Weights of a small GPT-style language model, trained from scratch on English Wikipedia.
Size: width 448, 7 heads of 64 (1 for keys and values), MLP 1216 SwiGLU, vocabulary 8192, 36.7M parameters.
Architecture: RMSNorm before each block, rotary positions, no biases in attention or MLP, untied embeddings.
Training: 567M tokens, 4329 steps.
MLP neurons of a small language model. Each row is named by its layer, matrix (gate and up: input weights) and neuron, and shows model dimensions 149-244. Each number is 500 + 50 x the weight over its row's rms, rounded and kept within 0 to 999. Numbers have three digits each. A neuron's up and down rows have the sign that makes its largest values positive.
A block is one neuron, or neurons of one layer that tend to fire together. After each block is what it responds to, as a language model described it from the Wikipedia text at the highest values.

L3.gate251:484493565471561519527554489490490484541546517527455464571497548471505566536543623590504510569511432476511406536549462603424554539550477470514538478558549470457454541517579499416451445485455534409531535439582561364613418473490449439473503475439457527528491603456390496445523407509541544576
L3.up251:448516406450556512412508460483551465557491459445497419478596417496503507517544559536523484520579556452530485593484514479524489512594560457465414551447513504481450551478487515530461491482426537549513461419605494502422462556563479528409397507520501431484474499574493433423631374516553565508
Responds to: Foreign name fragments

L11.gate479:480626540429489440578544481555458458464443592512485538471509473528458493563459501465508539475520465385451503531465586555447528530564483606606490434598417518449519529472491552543420527527474481438478578417476526445463425453422566545489455403509550374466406443527423529403416532544523551518
L11.up479:498463439582582493521525481527498537449484500569495572479529541519448548525471496503475446461470511470551407471497379505523468572414497618456509510440435488526531503411536439546563494495554603474507471545502488485475576453471562477409506497415608386493561391479476548458449476385493532496
L11.gate1027:434479466527555580512483450445521456522471442425506494595481496403500444498479514584475522531486551448549554554412498489506502511515505532547533440451486475506490517554417545521481474411468496506480517489483530451556471538452514459573565527479466554455497562555524509482541518472447549519
L11.up1027:445569469485472443500530432519445534508491418485512481494492537531532523540533485521560458531484532497486490460544343529457506575530449416429482455431465603443479543524509508569580416491526576407463494475455488518563484422508467477465593493572479556488503511506443570481436471543532537476
L11.gate1069:378432533478550405470570434484496511429483584553484491441548553454452500506565516480471471515537508482478416457485462445383478642425497553590460440528479493559447556550485419517487479428582565536457495493567481428504446517466510472475489489468551448480486432528498536476365513437491549420
L11.up1069:485478519533490424512535504515497477454433548496496537506594574416448468560525474553505495591510553478557476503388467515560550629496556527549480436492459459492481535463447472510432486514608474467584435485535545548480436514483464557461576513458508334546447508584481553446496449508511508446
L11.gate1192:421432519483545549529451471537525490549560450490620476493493588462537510444457585521431571452467451493494563505499480472448463544495529501481534413545530505573468516543529510543548485495486429568477479482563472566487511490540423491556419407503473401550460440442577464530386459467483437506
L11.up1192:564549535428515487479589481520425481520505454441502442421478527476516576544588516468538481517598493372541452467511544408497451590502522487548496526455463444561504451499527544485491474494520518502571484419427532479528535507470495574478499507480442468533432573511451510484412422537410459536
Responds to: Foreign-name word pieces

L3.gate1161:502486598379570518556565590497532532547567459581529450551511541496435550557541435516527552432438467456462390570559450425501517544488508459519478524568457477487455499450519454517455487427413488495539551557522483438547525463463477510456490584535600473562497538460523483554552489518479449585
L3.up1161:494570499457465426592473444486477556443455537427590581449512527511512493441489536451428438578503525528482587464450522568468429500484450478577483524572510555582616497439433507465440464515560516520514415512518508467514472491454536486523468559489473431482497568455508545464427545425447433449
Responds to: Four-digit year tokens

L4.gate7:469475509443498463459555551444603482507473536471423549512546559606509509484471528518525532481549536509489483445564579397448483507601441522584465578529528534533521505506505422540412535476540512579468595509377560489535463588479463493578529524484503471468554540456562496509457562477513371562
L4.up7:383582440478425401444652346502581525437458512513499407491558509551508529487470472446485481450587518510439507578491430396500464480545486543606443479463475585533409477466553481636476450539578489450538471466576509510521546478497598467566435506467440495526529530560506508494538530487564432408
L4.gate347:486549497487506450476474449491517476466566593512547511509535516422493521588524603605492488532425556438493497474421514449437492663567420585530424509514423562511463500448465548500431565426531528522520530533633483383445532528497459503422488354507523440486553503492467523468400473434511602481
L4.up347:484532540494460427485508396417449556484450520530475439466506465470472481474558509437506505414536509497532511546526454521486550491494509524471378566513451572485478543513492449475509495540522537528501483550560495458438431482463547481444545394501489577445500484493587543460510492537542507528
L4.gate429:475539458488565414590523369505503510444532555564530489444483542517526493466494492421451493446517517521454442549538514501508508541526509563554449465436424531477487463573498502498576426472478491549523416534569455505528432530563514539419585503571469476500438499515511525532460542509544463518
L4.up429:443496437436386516533448504604453469515590486447562511407462536568445464535506567497471585575505532493483537508531459469507516531521427510567523454584484542498484519537487440541511440475494553499494421492491474482497509480379554537471519536493605502465561516482471564545409511552553443471
L4.gate639:543486460495506430553595501613510448518504450570563551452518425403450498453578551422473503463546461464488529495451437441459550620482449502570576538570443516477471516506529484548503380484530475514436502472508518428407523453561435494487556495536589473536503426512448512470498471558456584473
L4.up639:520469470409523545464508450459483481436430572492516546530490457459506567384486510443450537430437522488519486517523520563386451519490557506520518458552530450487426547571522418591441590463474523623548478556496464473461480509527596515531520430489475519560525536581587497497389472564496461420
L4.gate738:452463518430515475520508479524410497529449463481590491618549506405524490514504575507410447563439607534524404554498472517450462574504432528465556475561439474470540471508502502463449469543428473547509417525537490447495421448549515503563515475514501488477442464441575500504440491496442608489
L4.up738:493519480500502520580576487478490498438489442590406525566465479565558431431539577396485443570575488560541500492504503446498437553528555538475455443610496504464584492501568531552482581543440424473495495519455482522534490576580512537532529491439413421463488471563552441511455564535520573472
L4.gate797:505581435468569557493555472459443538572473514551511568462447518489543479426535462481486516495475565515510379607505564497477509589467515461455449433431395524528486608475494555555486529464573459455556521420445518419516528465536528509549464441504482501494514503447414540562368475394450461511
L4.up797:510496475428538438592497485490501462568469459546547505509472479474500515417552476462512560461546500550456467538559383548519418567475576531487384421423452587536421555558604512542439511492535476435506428500547549487497570417509572449599535452521449559486465542515474552530407481486555450472
L4.gate879:525475429461520473502439460442452522536576569501507497464465627477504423466540577577443530538404467479465477505511571489478575502616530422531580542425478463432546487562490470523561490469555537573535522435504429437472485574438478526491460432550459406554480485569513506501545520554417457620
L4.up879:606512512513536485459524567531576536424577452556497532485496500472549459447470510450504491422535476537397476453530519504468450474481532464470496479459467417539410549561518427567381453463466457512471575531423469577456495534407523449472432492531462426485492510489436542453495524471443401440
L4.gate904:506476566478411471549481635574531516566407562465468538469490555428529470453591518471492518526432530528560473591507424484506446619506488438466506584602499542477536481504512551455496456589548493387482527471511491395516596494446439547561499446576402486427455469562473548425430541548503448470
L4.up904:422566424450457362480537523505459470432563484472516528462477489511424430553516550548420400525523528561488510400438410558461542449538474483585543442487383513496484534526476498565496456517468498449434555477529468467561398533507424454435452518504529479475462434489471562601491568541524570541
L4.gate932:508470421448523440462473478472500505498646545478554502481472605507576553607472551460498438521563544406512462454506509556489509610508497545498544501593433457533450490495558537534554516433455518564540570469623535395551468471446382493422541494435521411447480507540447526560444518462498582569
L4.up932:508599500522527418624494420571519503490489526545538435571449538534542527513461483481418431486425509434529494563536498425461430517472445536618493479477565552472573554448426447554527587477428572436522479459562528476482480490528502478591464493433508426499472508518535462551463457429494450521
L4.gate950:495478482479467489474481517568483486454465511553468440496494441481483495513577567496526502619522535515451459531487432503556549619497564376494508418510478532542402445428435500489514488480530531510483567506577477523555517550481483456533569452480452523540437453570496588471490534507568491549
L4.up950:553585547449586451548436498492556558486461602514569600563498551574584517526551549473549569458377463505573491504520507567527481509565454520602567554491480583486498527488448543445554472483497580488454530548492433566533464533423457483531474580444507474482500492506469496451382478518446462609
L4.gate1033:422516510517503461537520535575577452483430474458492533467598554588530462611444594475536503589534591492455476467568570516482470570528464528545423480513547488588451491539485444554481455493478587516522458546499522408488483530495568457437563518454544511515431551600407495471431625457480495542
L4.up1033:539526514564557419526478498434547529468530529478461541459561482522458487558497394546494536602548460538437555514409470499514604504445476418592598519545550579470545466384432435562456528452495550531470330524454449472468610545434577590520550487462527559518503521501568544463438506499541425535
L4.gate1041:540551549492516465567537547536485570498529463502553494568525588501491490438504628453412560522491583473597551373417489549553581490416488546590501578543489511462499523536557491551590518472479490519467442465541435464565515538476468564492591507485507390445510528535410587500516650553552490529
L4.up1041:569491443447560451451528468568512517490551514474541483571416443515499446568495438510488532526526500447527483525573488534474348529492499513481539480501408512550471408582570497431442585546515464573397585502494460541448470465410542496573514507571478582452521590524540529490442543403426597490
L4.gate1047:519514462550477401490512477457524446473505468460545511477540607515513413527563557478405510447570476499472512488488513497370428541516391474532478499521486650553479491564557482544515457460427549491495506522509503387493516501456475524507517510553461477486456523574529542582342454458499483469
L4.up1047:494564383423446415576380503483432543435530441631565481490514585524477473549553563486459477552543505495569530389553524526497510578494524498535462514459407441507525532503478544562535503534517536533501512561598541400498406662478445472443495522445481455497488473524416527607479509529524533543
L4.gate1113:433435484482524543446572480499453523485510567528415504479564491507505504526552523571516545529547502463527505531429516431465456426535469475526533535450502475488501446514599500451434511498571479486562516564403450442571452523497493535495441512532508461497410583520499451459425567483515508500
L4.up1113:538528454456540424474553409568589557520506447548503408556558423540509535495495476491500450437561519497447500554530402494532475454466567496506556496437437503496459358551557449529525551570542421408522542497529525538610507488561554557477472470550453560486477583489489525491498597499543540443
L4.gate1126:575578389573482456483550457544480594408460429437445509540520557511504488498468545437570457539487538463520384484505520405519456464422473502522408480573511551460496508497506560561421534583499507443533575503468482486504550493514504481485486443492528509515501444577485489518390528511521480489
L4.up1126:485471509544466468463478474519503443463440478572562521528528461459475506492604552549433472478471536532510544509440527439516525524404546462543500422604470623501484446451443469525480475435523518538467522424463534492415556514465384547533465490524480436570414461503420533468387530505529468466
L4.gate1185:518501508494534515542567390495590472491487411494511372541494418560475493483498502497484509504480531492526503452540487540463573624541545549548421503423465417487443411507506520534525482542473477427547579503547495568473502531525500421464564520368481490505495501640563576504414585555621520398
L4.up1185:553500480570606426453410507505516410465466550634530456491527475528481558544467523464418434465598498542447467574479490577444519491567554436459482529477539573376458414593557484586494468373529518565447543543505360587488538486603522477470517529535501488448446492554441565483482482552478449523
Responds to: Name-internal word pieces

L4.gate112:427554467449531435330528519499516408550561519503461450418581528526519582583439451491461430535445537522558524539527417516547528518533557467593445529462448529527460455518489532534473485458462471478550400588539525456580475497538453428427470523418501552439538564471398501633547494578499526495
L4.up112:450535507577410453493485488570554463448422465424467491453461494516497537442529468574543582471495433529450496558448537559469513566497610518542557505468520503487471481575518446418560489554477428456510507518464639475502550563521530453542451527467466539537533544473513507450464540425551415494
L4.gate317:534496449405535456634407642549434591553547559434527515462509574521454490454514545594399552461455530545545540588520402564505555480494532537531519571531414536448446501577575490461476513418516512565404540585586488481471488529523516422464526497465554506594566627472539537511513467557505488528
L4.up317:549524407534512531491470524508487556499513429423520516534574487507492538463457455529453461463439493602506420421607604466382555504507472488475477502510446441542533541460488501426419410491469435437513401584442511474519456536478480573459511508576499549478434596521527465468545502498455432558
L4.gate366:452447557430542580499567543503545502468535492534469523520594454547501584497525499505510559491602517518496547509470470480438498538456418446403445526514496466430395447443503533472493526498563528484502448576540535589444537514495538504401443519468574471585528459522470497599527523467479544572
L4.up366:561557455402510450476532485533469466465487482529514430470498493394512498501564514510516444460474503540551515432443576575550562499493569395477450504445421577535407585521435543538489456500423533446496452501554515549477515538440517482446531479569562440495426545602472520535507479555495585579
L4.gate411:433547521454498500494540453518507512574436500445555428521569547526402558463476502606457515432465442585449432632515496478452574512487459550403525451460505417469524593498485522382513389513497497480504415540510533473590429568493528557492447482453490433578489515480505385463498525477482504471
L4.up411:416644580545460486487592451502457581496452558464495486559531472481427502480508408520602477562571457545523520527546451499478476585482467392340521491377471466489573503462513530472486476604562461494552526514487550490582486534502590490551475417385489444494447485481455561431495518545558549481
L4.gate531:540448514438523499496485535566483413529468528575517462453533493437374487490543526470492487512505513502542579505474430548558561535460549434593537531426425543505473458425429455542499491508484485530519473610443532546498506536556431491426521518540513489528530526493554544510497471617530556487
L4.up531:462572394459550574593423472463409425603491474495617475531438561549450503467485515540444540492445460561600523541401499522508470568514496461450483500441514534527520499452416556545528445518469510533442493571508476518460538574599446530485456481611575534458461513482408535515543404485429455467
L4.gate575:560499492486567533588544537514508485439514459546548610499517480500523577477459449391496455568499490577529500579561388512548529486467503501522585461444444412509475522542437500486409482457560477474592454539493470491587507558526493481566572625602573435533485469513456464577485517571465534506
L4.up575:520462492449596428499540490408586480540521467485515457613523525508440501536396500537498428531574464367469510451613478502495465510475449475541478488448503481532548452474457561472419449529488495479457580495498483484524534495423516481546468520390516498570517534505522525479498480486444546551
L4.gate638:547559427466434509521520457478503479556598517566533548492524580537487602574414553474507401517542458428516480508552448514529524430488465501555425448440428531519468477468491541515518505474511506517602537507412548452546540471481451523498480527546439412535526557540474456491445577464461405608
L4.up638:427491467423565522595510498512542520502539387420503453437378495512462488456592501539488533504549555562522397576553445542459561511503517431575429539514418460520553429543576412478366595517466444436576420655567465480490452543574525477443467514598470458514488540527424564445452504502444420547
L4.gate677:449588542558514532546446494456513509440526499414459523430547459454488406552536468576487512570516507511529476445439495539462464513525505441504471484518560577457558582563421531437403460560471490465519459489357489478489486479492427515537487494584446519541495408524545551448544477481512497569
L4.up677:602557492554563494469505492447524496539575508477520417420529405482472490492632500484542519527475464513465484475463472588518466514584542470575523464490496487487452458476438398470496500408444468578484474435541409608572451623441502465506429493544484493561527452497515591439486569552601478564
L4.gate709:580422505513538561542490505445467459468633449448525449458530478480525518487532444519443445443545532514503403519470455550562433537480554396486551554452462596551430520468464458477507437528525611496491505565546532584504542528495553505409561540503487480475510483424441494560484479506464495566
L4.up709:498636510494472459554533490572570534510433442551530491411488454493489506477525475440518498458531564503471526527526467502498491480441443474481469497515555483523544465460650428549460548561439478447398537553571509554477608506469506590459539535521483469510492538546425487492536506499478544498
L4.gate756:612522485452561534512579468455566572475500469570493434491552503504530554573428463458523474544569514396511547545482400565539579436521540418565505525465452426454533606510411499546564493616532580398517482502533502479569464577467476510439512515564461461617451526551454562532498543576560507504
L4.up756:465464489433443536495557535510483548466491497478508452576496456480596434537475508406487532520496488401508579551483485507537587521514483524512564418497486450532569532460392568497504513538512433533524508446440512430480503550508462539512450541562572478495559508564529557556523471534540411462
L4.gate851:521514466448472518534546519479439458489458526445494506465437597529492410612577424475486555433484489467519389466489523486509563439518529405521475505530418631503467467582393424456536458526518481521458531478521529595475472596470471546462544518526545511534475539494490482453525517399433478592
L4.up851:552548530546563440575574569502490534479439595461465594492445395480509459508463419400478480556492504625526498554544583547524527480409486476579499449525537514470460532582492411497513573489536460456474533493450481506492578522485600501553522465585476511474540443431561512531355552553453521573
L4.gate867:429586499585548463497540497424442563539549534468489426475530547433492569466562402533451416519478473633467582607528455521418489477558501406404477537482548474468531492494489440454430456517526491522483466490485467512486453521502590547505398499467419545506426536379514531522423510516419556543
L4.up867:466449509447511593505523564546501423491398460477460390439443559530454496464504446566501492495516408573477529549511574450543468494441505457573551505608485628534530456516429413508461433515551531433481522569524487511520499608542570429388536513466504444560568487483458567610511556465540469541
L4.gate874:523521489434446553504429535550461560477417469499395410424607503407506523452606463564532451433510582569525530558391456473493524548479556463454464469420550482484550396541466389468488484540579487420475424562466515536418511544527460454436445465438481550482520597542519506415504484478488512524
L4.up874:477528505549441549521497578550504531537532491447393444491554575465535493444556518450576607500559560472492576527395399481461528571470491497480521519428546489516563484433510560475541539462543556476413404507423507542520505426561571492507530460478409535458540508465499515504579515456516413511
L4.gate883:562564414518524473610454525448454456527535448442546483523602493414501593537431488517486518579531493480554594529465415555530582527498561601497501552502466512469494494502486522622438509523585522535464442564585514481533509492480407505547451596496459457542578520535511524494513446483515538477
L4.up883:478547535469475449497438529621477590550538530569570467496427483426458463466487495446394552572474465509520464551469395482514519473520466404438524552559535555596594463490387496485569428549531424427468520542429523532533610526460561520540524563492527499560486448487442589512537578527469472508
L4.gate895:419552480518507450470494552431477419556538449432597478481574567528445465529530488501405514485526564569466481495472515539434496569439547456550555573502497559488477514479555477484503565507503454576471470507552512550541555437558444451516548566563544505497384511425513515555584495532529384502
L4.up895:562521441490559523492470601500433530507522517342509543476459504526560424514530468531436438432472516476556505481587470528515528553561526459379527470545579547474534526528492444410448486493455448492451530489482545519564410444560452488538417506450454526575574556463538494484517472473470437600
L4.gate959:456515540438451512491551482524523557544572554450455540463488494470512456463549550546605540535492426481477480461542523564456500560523502498542506480563469487525556503516435483463509474457516564556440427481518548491489388578543519536546487449530494509484475515497453463445488505477441555497
L4.up959:493562455472505482531591482554578478525520529618434512592554521467479469410510537498523563560511461494448525475497552543485470556464514514533446466598541509435515576527436454522501505463494490547499373560575578513463449597440523480480586465476478503468458456453416569487489547482490549481
Responds to: Year numbers in dates

L3.gate21:412496561442545480467472444560558528468564603509517501439547601520390589593501560542528530519505501466496470484538514482497472611502447420608456470437454530522440452395475490554504382478494528520531521485481515428415494535406460412431467475442547459473500565582445450493408473494484457485
L3.up21:537582491452584526430486477476468461520523508575558525518392489441567421506521550508464473531482501631472519549525514494506410437550409516530536469531543536523465448544505582540403527478405527503451505470443430534539562450451410535517422553539480543588491465505523621506470529523435474572
Responds to: Foreign proper-name fragments

L11.gate780:476537509537483419530518507565552569565550468569482496494540495471519559567523575421607522508477604466490538527515469525451538600511522523542510465533511470436590502522482550382558450485506477438496472490534582516576592517484568500499565527514504415561409493425404542392518477550464608562
L11.up780:476384515445486520510607446443558498505446542525492441480544504502490446491539445491493599525525458519486461443526480482547459461587458511569521519558518487525527501534484414457525608488502559580473434491489513547538488444579476560488519599434493444518448453517489504486537479515488497528
L11.gate810:463433607479480407513487571533545445520363560458518547492528453487479500492568464385524556547537458445534580534506430587580524525456531511543519518501538512436499480570447483441416587424462460561491426399500516529539547529480556498554457471389517562398446527579586458511568511508467558487
L11.up810:579561507470412447496458530430474494460545480454436544416524592476560513485562501492480524507520524510449542487526513507496468479529503489506473479513471493458512500597467504516505511442461414531476487555508448416482579462515518538571431502511541389568414413504471429493479515541439643457
L11.gate899:521529597459514472530499454394454530508479489485530441494541447525451459545411487471432467541552561487551545466412557405410583570573537575492485552451525419388547502512482543466470561546497450494520438480484448566498523503480489513417496565449471468483558522530536468497565586463564529627
L11.up899:533496533421604602471513502508545406494512469462427474595493472512511469414509467495580489452496444549484503474378480485378499486509477577560446468505453452523577523460551510491422489523427577457456575513525511579453559533464454390488431445594510537433508486475503531556476538479450564498
L11.gate1061:493530495477496490548569473555466484496471553496572477535557524484477498490493460494510451548519511577559526537490531507466506563420528547535449449493574500497475534470446516440542533555526535462602502499572439559637505500450520474495495551478510403519471486550489609523503505554471514482
L11.up1061:487446610534467409471512501510511484470484421574547447445487530519467517549466488464383539574468472396527535503567497456473478513478585536460478472545471515481531539531519545506566540441592439518412499460516569455469485518458482558536489454453532512558500544431508420464529519502580379585
Responds to: End of date expressions

L11.gate624:455400498481437578392540439498587375488511411545530474479542523533513462503536548574612532472531476460422489482487465413439525454459478371492527478482572502456499550477449486592499446535557583503497503464499532440505483554556564561483486488594502423478439468579499396444469509531519495508
L11.up624:554526531520448509507564500459536522552413442575541558448421517515515543567505467505499431520479470433491467470605467448481513500474472476425565516488426386475542462483545536462510536519530565550522452492539580475554384416538578433595486469408414569525578527480522454440496510472465440481
L11.gate888:551482498530459574479458545446515452491378500421512469562524488505606437532564482573568530498453539477598517535510537500479455550484518523559448498562517549513569451586480450480526580507461580583482498508485466503532487444417585537480562476425467498480504483516415530553490450361456393512
L11.up888:486525484454492542435515558481424450517503464534460434470582547544538526600500491514590436503533473440499480388554540463514460486500527543543464481570547544512524428486483390530587562502547506623453493493431548536366446491517507559530571477481576520536408536507506469434533461511556538502
L11.gate1002:397507468525472443507650532485588508549438481462580497508577538473464494539623504428534473585540566427532495492496427504529525507492562444556552521598570501438508557520559544471512519495516486415504546509487520523584519526467490510500417555474431519409518508515406483539545483399444475449
L11.up1002:402534576489573517495559437459541520477491496482478530502548495538563479520515510486512475465552525510509454425463497498598521444480542491500584560513580454556452559472504484416508467515467680474485530509439533505466571451517479507562536505450536511506515479416564594504403497478500553501
L11.gate1171:437392491617492609529545421471519493498517438524516494557398492448597528470506518482469512510586526496557510400515517498572425480495444509554499465467544517453425531454454472503507469456487524455524551571543482449543623468505481474481508514432580496520543522458458526518552474427466476598
L11.up1171:512462446449479463412480493487483469588532428534510443451529447492501494480454528496594458504505496417517484443483517545514500454519527506593595462506447474397485549605551517457572527451561494462552493523543460519513542450544537526461396476441589512610440528504471545520544421575511461438
Responds to: Wikipedia structured boilerplate